From a checkpoint of a small transformer trained on Wikipedia: 5827 steps.
MLP neurons of a small language model. Each row is named by its layer, matrix (gate and up: input weights) and neuron, and shows model dimensions 170-340. Each number is 500 + 25 x the weight over its row's rms, rounded and kept within 0 to 999. Numbers have three digits each. A neuron's up and down rows have the sign that makes its largest values positive.
A block is one neuron, or neurons of one layer that tend to fire together. Before each block is what it responds to, as a language model described it from the Wikipedia text at the highest values.

Description: Post-number connectors
L4.gate608:501469491475497523505480529527493501441487507519529529491492502514471444512471511470506565457537523554545535496494496443476516516499514503490514502535485509531517491512505431495513514505521480483492496507486502489494486481499532499534534470521521517495515499507487491454480486517538525486471523500494477555503480512491545497502492506515576481526486479466519500449511481541484526524475483474491450498493524499474560528514519512479515540546531528481472495468479531508518498520472505506509519502512499514484500475475
L4.up608:559530466487522516480484553538489555482502501539525486536503467556511436525491557474498502454504489579477480488523500480472495511500522475513508456518485460510499526497514511491505549505461499497529485509544485512457491500527526500521525468527469514512494501532536506549500506472493529500489523515469424479499508502476503473452522527521544500497477502503552479449534495523473470482511487487478497467507534502516488507495527494531526523507498559484482519476499524501484500500510498496498530488511468485530525484463
L4.gate707:509464495469479492486469507502507473489527491516495514513554466475500520516505461547439537503487478539504476514509487492504533479510452548527482473523477504465463515509468497473541509510480493526490483480468532479470478489502501509495469446526510488504509511504493503484540477471474524500511514468558488460495517501550479478482451464498511482516486511450540486495492481518484486503496483517527500516505489475494548478499507445517475540468507457480521480476500496494473541519468482491489490491499491483454507488492
L4.up707:492468490483513517491491505485494481522521474502530518534474489486518488518463487480480533480484470565517530543504478446519508500508500484489461485543529507498475491522518511526522526514497482496469506470478516467482531513498555506503467503507517461547501496526452483494475538500492489436530502522506487507492494541485505460457521483514510502443472515503492513506502506423495522489485503472481520466495511502521478529471452430505525492515540508530486557521494506493517490540503493507480452501491512497482410522483

Description: Colons and closing quotes
L2.gate147:482539484542482498484549479495528528491493527468532501493496513508523468517516503510490450477504490474505537526506519509467444482510473510492474555517509533490510493497484491508472472453470486474524463523496485474510519522518514535472546505523501535520498457483469460511496521494446516534549544491512502529481460543488474448488486508507431517506511496462509492540467460539491543495493489488518463457549494504494518486524487546434448478528541497549481477458502502535495502474511502447495510523519486470481530499473
L2.up147:514482507519499539521484507521533496541501461486487431511516485527446527492497516471518512437527470514514481515474504496527448524493532493486504473501470497524471491501479490519515503533495495474506495503529516457498521457495512537500507472541454483469482493532509512525505515458493507468522487518506521516478491521468468505495510519467467558503480526511492508528498508521531506469507475531549497492495508470509487523491534518507500496506514526496540515513492517550533469518551462466535494518456481481495459489479
L2.gate960:458541526502520539437534523519515485517530517496493475518443505523491498512515454513542496485483461451530484504515494484513528518525487550552494458514431509482486526537506475543510508488546483519465539498498483455503507484493489519505501498542505477506489534504517520512527529501502483554549489497519516504452514530511496431477457485500504511491469454459486551487486471522514502524484505488547497486495507549462497564528532520512492496486453508533558488496472554478493501505512520468494480538535481546497526462468
L2.up960:503492520513496510483500492503521523526456505518503522513526469477532488490460470464477509523516515488516489480509475507506521490526488516536483504486457497515452493496497484481497526482501491495483497504450508443484495488540493487503526495484489481530480541505523539486506515464509479535525546470483489522518502505478502514516525496507485491510507521466511476480544510548481484500525472520491517512468506492520555483446503507527508471467506537513492500500468489472530475446491462485458497527516456547496535550514
L2.gate963:505486518494496476480537491468498566500504496507438519478468482473490492534495554539508533541497529490520492525493495574506520494504467505490470507491498491525490510529508464534506523442485484483495503508482521502496474483451514548473492519523497505493530487507521509477532501507525539501512467449505513468500440507535445530508532513486488516485530534557531474502532471528520455477512468474487508491470526516461491498501471542434502452475506540468529468496513520536534476439528511519514485516500484481487493497497
L2.up963:463548489514501495477487526526514474509478499468506462486465506512556532498483482479524499502508484487493509506511507508560537502499477534504519515510472491481532507465500473456489522488513482510508471495556481484475471475510515514476464522492490503508483530524493485493455449505483520526551521487468527530512584512475463471536495480531538510532517501488520493531477497496513480444461541494493524464515519504438511489544534461512529546537487513523492493475515476460475501486530449496508475518506474462485478449460
L2.gate1059:494523554490451562493507466520489546502522457497513486492480506484501489512470461506487508513475482493505479473462511494539542483471468512479493499533509520462502480495469494469454517481493465501504474514484454478537480465453520507542513503575509517482494477499534477483537539471466488467516512525485500548497499474489491496523478484507493542426511485482520534543466493487496491554520498481542548512499512478480497482529532540488479505491492510548508514487474456505515510523548442480492532509526503486501527519500
L2.up1059:507482493521457481483530522494523502477488555467490498480525486498484570491519515511520472480515498430475475497529562494444494512505480533486503511530459528472502523486532520462496510502494470458524523482549525477499472524504471527484473454514516520500476459521508477513470457496462515541523469503500503487450512521467500466501533479538540503485472514500518505485463479512508513536456498452504493488486529516506489472469518529506498537447492519502538516470483507534538533553484483495512486537474489523455531486497

Description: Delimiter after list item
L4.gate223:532491443440511471479509497497482476500482486480517474499493460496525502491514474512464532490491490522522523489468531483482503465503543495529506482537487499508487490509509564506540494499486426540502494491487460479491533509508525545467551436511487466512484515471485538509465507507498532448528474499488490478473511482546471507489517503510503487515495463474452450516486499490509431507474514444484501527489447450485529518504518491512510493498479464512499469512460471486487515525532472497520483504471493490463460513471
L4.up223:528514495456470483476538517487450486518508501475520522499454501515521465511501474546496488515502540549500501487478496465505502517522478496537492497528503495560490491516526515511530483496534506515530522461484498490530535501499509538487527493537465499500517513544505507549484501500480493498485518497460510490492534471516496447499499488538495464502516511465501528535485522495499561536509489473462483506524473488497537491536520516510511497484515477502510492540480463542469506467477463495505518520514484518507456470509
L4.gate960:511489495538501523503522460520509547523551483461537525475540513476472524542522530525449531456529510495525508461501480468511522472489542493506485506523484490465494533528499539526515489521487486466522501502473502506481531533499493555501492509513512520537528472445495525515518490506466507499494508539499517498492490476538484506500467508479527537542516456477487489458480516451504507498523480450533471543545473452521514500515525533507486506537498526509484481518501461515481520525467454537463487523470525488466482514484
L4.up960:488524483493509500506514576522532481499525497489524539499477508525484465517506494509546454549479530423473536505491516523489514507497482513468548541463501526501524463444572485557479477477502497503479539484548440475477442500499552488496478474522446493514488529513514501513467475531528530496511464506460472506467490491526507503494547501506491490478475525491440499492487540518487480495459472538482526534555533505523501501533512503501517512454479508476519489489537536520512507462517493502502524482471515493518512501483

Description: Connectors after numbers
L6.gate12:574485477518483509540524496525492461555498515517525488469476495499526513488523500518489458475536467542482528538511508508533513548539560477498510500525513501525441557481485549502498549469466521480498516475547507496513533490477521471528494464497537492483524483533517455513510471479514523518505493494470503477491514534477497475513501485466485488515543518520495501505482480453490502478514482523520516550483494519530514490499472497526491508505486521506493482500499513465509492486517525493506469488502508507519461502478
L6.up12:512530482498542502496477498527480499484502515536484534524480500436495539440513472511505553503551485544501472493469500483464524495481503498506486520522505470502479491483469544549509499532464492495543478490537512508470534521480542489519512509548503497482506495465522557532488537487479533515463559570487506510486485479528488528494456493519495436538531490514511470481521513477459523489535481478527498514517489525490487487487505435489507469435501486487487523487520483508541525501527510502478469501487484517466511549498
L6.gate358:537526471513515523483476515501476504472467494501512496511529507506499500480494426476491515455511494495489512474486511477508485470494493557492510516547424481571498499524531485486476536478529518464474520534499508490517513521494488506525518489532512516473513503508521494490476502482519527443475505532515508548484489481447517503530458488492496502497480444481502492530573484503492492469503505510471514478541507480501451510526509527525521500439549541494511533501531516505538509474551492502481469491507519487504522514531
L6.up358:507494514492474499470526475550503474522488478543511528462441461501543457465529535487430495474516461504514515531483527500499514509515504481520517483494502509479499486512484488525455541484492496530503495555493508502548529493517535485486506493528521488510490503544480498511506511540492496473493462484482467521488525479520487451457503527474555474513508466523516464474468518530509526458486502496498504511449473515467478496505544489531490520471509493504479480537499507478543514520548494562524467480515456496482480494473
L6.gate364:523490500510509493486490488527499464505495494490489503473519476489514497514499477506504520484500483509503491532481504493480516541506514457503492539560483486523520461548501552539511526450503503464501490464552522513542518488520502475502499473498504500518492476486472460462500497518491516517465503503533483552514550554492509498541520510486487451510529485514539530576533451499515535461538482484496478487493493512530483469524478483551529519449506499441515503496483505522490497483522499497488504507475479502524503503456
L6.up364:496421482484457523492510498516526485469469505500515542517521519563498472528479523549455504542493484499517471564503498452486497500522498472544522507494497491544480539478491430486511496506504512474483539528511475535503494524505492498463495508551460487504479511471511496483484496496491483498493502483502542481499509506485476493497529478524518485534478501443546513526521506487509486466475512509489491509460485473483499528529479511496499473469521519504534495520489528505503523494479527521465509517488449481528500532488
L6.gate862:462491463522461497490500557529459517501508500458497486488536498484464501486467507529512520514539468511505528492500499512513490511559487492474491472519498544506508521488498498504503520506499490526492541491479482509486545531511579504509505470504537497516480495512530545467453471529526464519474454478512468531477460510468511521449484502514507508481491462543464481500515496505435506483465542476485461524502511484523528486464497504525511519495521536547532544481526511533512531490483553504539459499483495498524495524488
L6.up862:513509503440530512472459483536504512482483429515494490518533512513503533498498504471509524450533504490529467499515519470499504474499511477506476477506507514506492513498540459495513549524512514482517509519498478531543546498476472453528473503507518491468513485516531495462529524469518493434515515484493487476530502526529516534501444408539499492478477515504483522511497480487484522467463541563500503450497471478466492476518498498500510487514506486493487496528486506502507529499500507508494463484521471516490510503501
L6.gate868:525529481507528511523504509515485486530457479481550451531532493506475480507571519486480529502494496501454514485508527474500522533517492517465517497480518536517482457507491430492470492530547444470512448533498512508501502513496482551510525496480508508525512501502457484505487548513530472450514507508502495524465502486503484508487513516531512512504496428486498518512477486482492439533469499479500483539555517505464499507532473512468515508477517511541512506499482504509482533513523486510478507516505526509524487524488
L6.up868:547487536494528528508513479516542485507494495486490514503497506455557486466515515470488484476523488483469474472499497496494484534517478500543511510481539490541548494488489454502499490533495450479522495500524502495487473548494491491511501450543468484551496526522480538508480495490495514486517494536487508548489486538494478509473509513497491483545510501537523540483534475491494492449536535501502456493520504484537481460508541489496515460475537506484510524456491544482481486501500479480476463483477526504537494504487
L6.gate1081:534489478466515510528474516499529500455543479473509500552479484476487517540459548495519507531514467495509498485514510497524505472515492477511518500481476481502488537530477521517449489467523520507489498445458529555521483488534510509495493528518507542473472488465481490502492513517497438453560465528501507492490493460453497508492528466465513472545460495491484569512533479527521525523540497516487484506495502491557521504529529469472509498472503483492489513489525564486526491505516508487494494533517492496518472505493
L6.up1081:526547451468489457490477472517523474489490498495495487519489519522515505485515467554514504486482532457477480512480476483505479491528492513500537497521467464505432482547497510494503505516458494472485473541467515473454474477515519486500480497515545485524521494467483508481481550501468512495496464461457512490513460506492550515489500497477523538472496500480544536509539505473499531550524524500510529481521507480447502526516499520529531478503440493510533532478478498478489516501471498479478477513479460491525500494489
L6.gate1098:512493485518483517521526417540521492472524453487473574497509493463457505480506549538521534509473485497511483530512471555525485528474486509498498486480468499480518464494474513546497517521488488481532529512467505501535540488494527472509499495545524492463515496489474499528497516458502510515522471469454456518509543475498517514512494495485460488474500513528523497520530534486529486475450512485499507490525460503508509506468503496455499500532536482495479451481464510499546457557506496495509497500508524497511533493510
L6.up1098:485516441493541530504506502532541472506524516523456496487518466473527486523511473475469521515509495449557549548483494502487517523477495487498457543525486508490473484540491508455517478486487518495545512480511471451499480511506490536470533495484492510495542525481493521480512504510509471458480491519487466499529509515515478435509525523522462465482494496497507518509525489508507491502507489475538481512480505554525543536489496507549501575487526515470490479492500531544463511433490508459474494498532465453475473508546
L6.gate1253:507465460511429495526485477514499454499495477524500493470515479498468482451499472515496511482501475557515522477494525465497531479480506491466499476514534479512528504552503495528493480538490494569489501505480485471498498509517502488517514466487484514502522513486536500488518467493487507499521477532502478523500473486497513509464511495527536488502530494510513482514535509539480516506526515505458504547495515479523515490518511514508500528509469480515472488486484532498532465458515510458497447489494476495468524524513
L6.up1253:514491445477457529531501479494549476498467512487541498506450504487520446526446526493479493511493463504513522480545483470524556523501472523543490494518506497497481511529485537535503504469511495445510471485524520507513522574487468490539541526490548496496474517470509500524472501501476489463462479495474581467524482505491466513499462485491495481498512486473517540517463470484535487489475504465502552468528525513515489503513511469508527503548526554504493522503515478483458512507508508444482488462501504492514494537545

Description: List and number separators
L6.gate57:478485508468498476510489517505527478506493497457517515499489525455536473534521508507478527459524488491477434454498479476538495505510511471488477505496539509483512488547467543520506506513487488559535534520515518467454481493490517508515507494470517502562477503497518492471473460495526539478505494490527494521488540483486534510502467502529504499509538483497522502553494495538471455484458505482491510499491520516489476484471479490511498473530512480518504469508501453478520467464524487530474469506494545480499505503530
L6.up57:463490526468489467527542490539483512517498494504482513493465543506496487526467470491475499498442482511506492481523500510482492517528519522516501502513496534475520463497499531472496504493469495503536507522472541519503496497523520513491511507542525505528470527521509518529501462520517527548486526468461508491532517492527458507516521469482483472460474487501526471512495493549498513507486509548488502492522513499528467528517535468540503483478525490523499509525508518500529493510501499471496520473479537515489496498482
L6.gate418:481511467474491479541486504515505424544532510466532511499449498508488482495485506556495517521496492530495504506478486523495506484498485516489497525528473509483532487538482551488506494542535517518537542495505500488529518525476508514531530537511481513554488525481471482545477501481453456516493544494509520526460485497487502513511525476482525465535518487485503503500504509492527495563513479497477480528512486511494512489470512520503439551500538483492515505509448479511494506490475481468517526490490501508477456505476
L6.up418:466465499476488494553504497493472522485528506472496511504498487493508521532496528535427455463501480534538512490540497513514480469511510481512465539547505468504487529540442510455512545488516494500506495525481569500497519476484477516511480498493501456506484475519484471491564511459494511496528494456510497513486462499504525497450511533487545506498516470500516503529507495504504481500473506541459492513487470473471474542459470483485490470542501513486497523516500476505522483484502499451482501485486552485498493510442
L6.gate490:497484501467519514492509571515537506541477505449501509521511496515514493499469483549487498488484506546507497444437503515483508497507473460489497526500505503517491503493455529456518498488460503475547520466459513458515492492527499467507442494503500490481487460501567477479479474472523523491528530480545500555516475485469509510493449478521498556536514509513468504511469510483507474490490511482515505491415518512467450503501521492503474526492504511507512521500468502486506492466545513524500507522472516456519513539480
L6.up490:483524476434445446508490507490488487445525512481492503470518488471487502511509498512504540497542499508512498496482484467486554476504519541557500448493489464507530502516505520518493499506466505500521484552468484562469497518456507477495461478463516477511498463512528489491546509524483475485451507455517494500505483466493507481521479480516508547484514526519504491515532478474479528499503499504526493498526497520419489496529569511483461454468503486543495533526500550539495524503445524482510476474481498480485479512486
L6.gate505:490463448507479494512519526460497519467545511488507522540506486493520507489478472552498483494506505526456504526521488471458520461483515489520508469466546511487426504487515512499539454484510499490534486505494471450525459492469477515429497519487480512497517483518526460516527483505512480488486509421481529488486516489539479544521498518513469480491494494552506490468528478547489495489481505529522503502490508491488514506522517495505510493533510514539487516525509497466499536495524512519531503496491478480514477469535
L6.up505:525485546475535540514517514491546502496495502510485499477509477499498505520520517499484436484520528489544507486534492493480529494474540509491533460460513467491485564485510497494526496491466504499531483503520526517509493438466491495488516522515472493457501472482492494492499522529501538502507476488453569454508522476540492507538487484509470512508437521506557516501514501492533464467500453499536466472529475499516519478513530522487528473480529480490516468514525458477479518491504517493465502490469499506508533485505
L6.gate795:495504498497517505506513496498447480472507498559447484527495494527448473520484521561495525448525485532474515481513518478463477519478454488542496506513504498467475494514547482546489567510510532518497481499515529529514507479467528499481475553525492462544523498510525478499479515521491468531486507451489476538481519518531484502519515493510514519472524524520440464452502543523484500521500491492476439492487553498505541450523526498544507525517515544495532499504544500527522494512500493532508489487465508508437470511481
L6.up795:499507504434485529517497516521547473521560492507531513501502509476461502513450533500465491493458454491514483502533487481448510473558497544514492497513517504486506458490485530524542500542530478515489515539510497528499494527445598556473489512510494454512512502516486518516456496531482509531523478530483486485445517486502477536496487507539475526472467480511478501499479482484468488521489502495513480504487530438498492471475525469506489492505488504461544492484490546504501523507488472492505529517470482513461492512470
L6.gate929:529443530473510512471522494502532480473509532465532482474511509486514546497433482540493466469507530475529519475478517472493544523472488509550501512488541488493496513529523511495524512498534512485534491459520487521531502540545513565496502518520521463500515502478475456522523494525492516509502510490443485514537499462532509497492487506505530508523497517540487454485525488488515478532498497472526456517497466532451525511518529498459483483497530450474528463533482507511488529495482470512504512508490496530497512522466
L6.up929:530512514491486518541478497487490503502483490476497489523526478503505476498496483551442520514501494516500481513498515487493541541499495513521537514544529493480546477512447537531486471548508473499519523544524482518490493554460548497523502483494470523516497471530506524519524441476501515484509473523484483518480517463508525532504479488516535483524476517503505497461495534485480486469518464469567480515504507518466479548445539494522510507484572484542503513493431479486491531478535488488480488530504502490515511461440
L6.gate1195:507552523528497500515474459485549511558544489487514523484503505462479509523506485519469505462508506529510482549498486549500548507493487502515479475510515502511477505527475552534498486506497455505527510519466520515528512496491541475489462528518467479497457506483490477467517539485494485518479533521524514558481534519526526484552479460489489491474511482469522487517516467478477529545551525463540455486504474541494506500571542477505497492507517498525514500506463439498451504465532538496453554517501496489485471501488
L6.up1195:518551499519526514514517490510524466517539498511503480456458504480525535498494495482539522489503477469503543511527516540504522497522533477463489533525518496468489529510497497490495503487490486516549521475525509487477522484505553539483530516482532481544521521471543462465529538482519484504476554531480462517506515497489494480478534502453439472508520519514518504510492506473471455511469468522507487509497459478505464543468505488464511519480495482507508468530492517540534537483475500483497500504485551501467525513530
L6.gate1279:492460492468510513522475502501516485556506498521444513499493504526492496530502496506431496493495492466489497473524484452509536522485513495511479531514536516506507496520504507508473501494530486498478485523520519533477511518501497559498467540489485505475481483544483488491475465480443502527521507532472523524490498539483497501518533549511539550526512462505527490531482496481519468542499483504514481562519522506468492527490497524496493505516511478514502500532469454488498522502494525495470514550471512475524486515449
L6.up1279:490548497476505526552513502515463524519499461543492496468476487497507516560505528530544516539521497518493467465524529526510535516479508502478469503522463483509467504542494496504508521515490511551507503489543532502486514514467523497480490495509483512530483483472529543492462522461510514506515508502483549505511544467514480546511501468502499513490495525501539469509476495503507558518531458479504441529517477506499561497519495485508470479560473562500528459501485486523540488545471542449487521484526481518484493492517

Description: Decimal fraction digits
L2.gate602:470515513494465456498449480524505479525513484492483484538492525484471513508497502468535492500527511522529520564490497526522491457507523475499472480518497516490532518509514490536486455498478502572492522527465505510494477496519525482501517497525482551501521526489546495504508521465491476444480506481482499524499502495488528511476533487516513512562530510472525465499470504488452485546496500471461538526497485514482479486499476449522543506497486492467491487536513521481493508493489463527479533510479506554486494483476
L2.up602:530487510532543527526485504501483539519474489497535508449470524519500478538529523523472557499507529474450472461447509502489488472503466500506543480488506533520504514504471489494510534493490482471514490487494498476502523497513552524508501458539511476499500493549494446498533507529484558543504489517523494497467521471484479505507501516466475496555527487476516519500505480538500509497504508498515496448520471549496527444504534487512540479521498531520548513514484500469468466491461533460482503496503486488521491538505
L2.gate692:492528554494483562524509509518481493527537541503562453489485489483525495484534526496536503483489509465486489502514475523470500526509517514492495510517519477437479502480467520525484514545502435504500531468480524466503535516529508489450465491489486476510448472494524542465522458509535500543499489542512506457452509511528458473530466491501459495449489496503506552522471562521495481490489498479498503516484494533556487526513544539511467490502473541509511485481486462469493517489484502506494536484508468470504459508445
L2.up692:489501510539521505516465515567521527529509473512495501481518511482479432533537488525487487502492471496471472487465496550553509556536490529537529540488535530467480498526501506502506516474505469491485505481465499497525551484511481529502479507533528493508480491486517488483496515511476473491514486489500510491487518525524508487461485523503527476499512480458503529507509536520497505507521470444579467506502510494493506510446513470472546469490452444468484506524466529512488517499449517506507525480486487498494495463491
L2.gate972:486481516514469483502476546480544492486500464464518521494507482505514499519525484493500538533501505491464549500525464494510493480528518492500503470487525508490517491476491514496482486566489484496521529553537450459519513519474494452503506490481520487501485509533548495466471503516559500488473502455502498498459504485530530525558502507517488535523527510494514497493485460484518482509476498537501542468515505509520477468487525501492491520521485492460540481487491476501484470434551476520531523486490474489472469506516
L2.up972:476487511496524469514493452506554504532498515502510487520480478531534542505468533513469494471475521482504504501530505507493534469525506552495508547513474496488524552465494517497472479556506493477509466484452543526526516510509461483487474495539497504513517502551491508516495546514472492492534536496545489532515503501502523575476481485524472449484496492490468502527488521497476496483498506490516461478518513513526486500559498489537477472475551512498503498536531506462521475509491498534476550514500500538506453528466
L2.gate1103:451482529506471511490498448560503508479513537473517477492496586466501520524499513478491533454500483491517487482513486452479533518514496487479480525482517505517519540525495497498527512539532451541458522520488493488535558479508489519542481548489498503480526477515481494459495471490473517507491455493541486496475504497488487508450467532522450495510482450447497481512484499533505454471509493484476523474525495479487430501473483485475500466460525517531566495502483507515490534495508491479479493487497565495467487475500
L2.up1103:492536489510460519507502508566554499485508493524514517504481519469457480530507540491468488483501513490485476527527494494403500527508461529470498533515481495459528504500470534509502493552493466499509473499484519455507514493510527519490519486492533507485499506545510486528522520479495483566490497474533464526489490500552505474480482452471506502523505493477518507523485508493513492508525490482535492498541528525523484495513478486473490496471495539499508471546529509457520447484468537502500510497470506526478491514454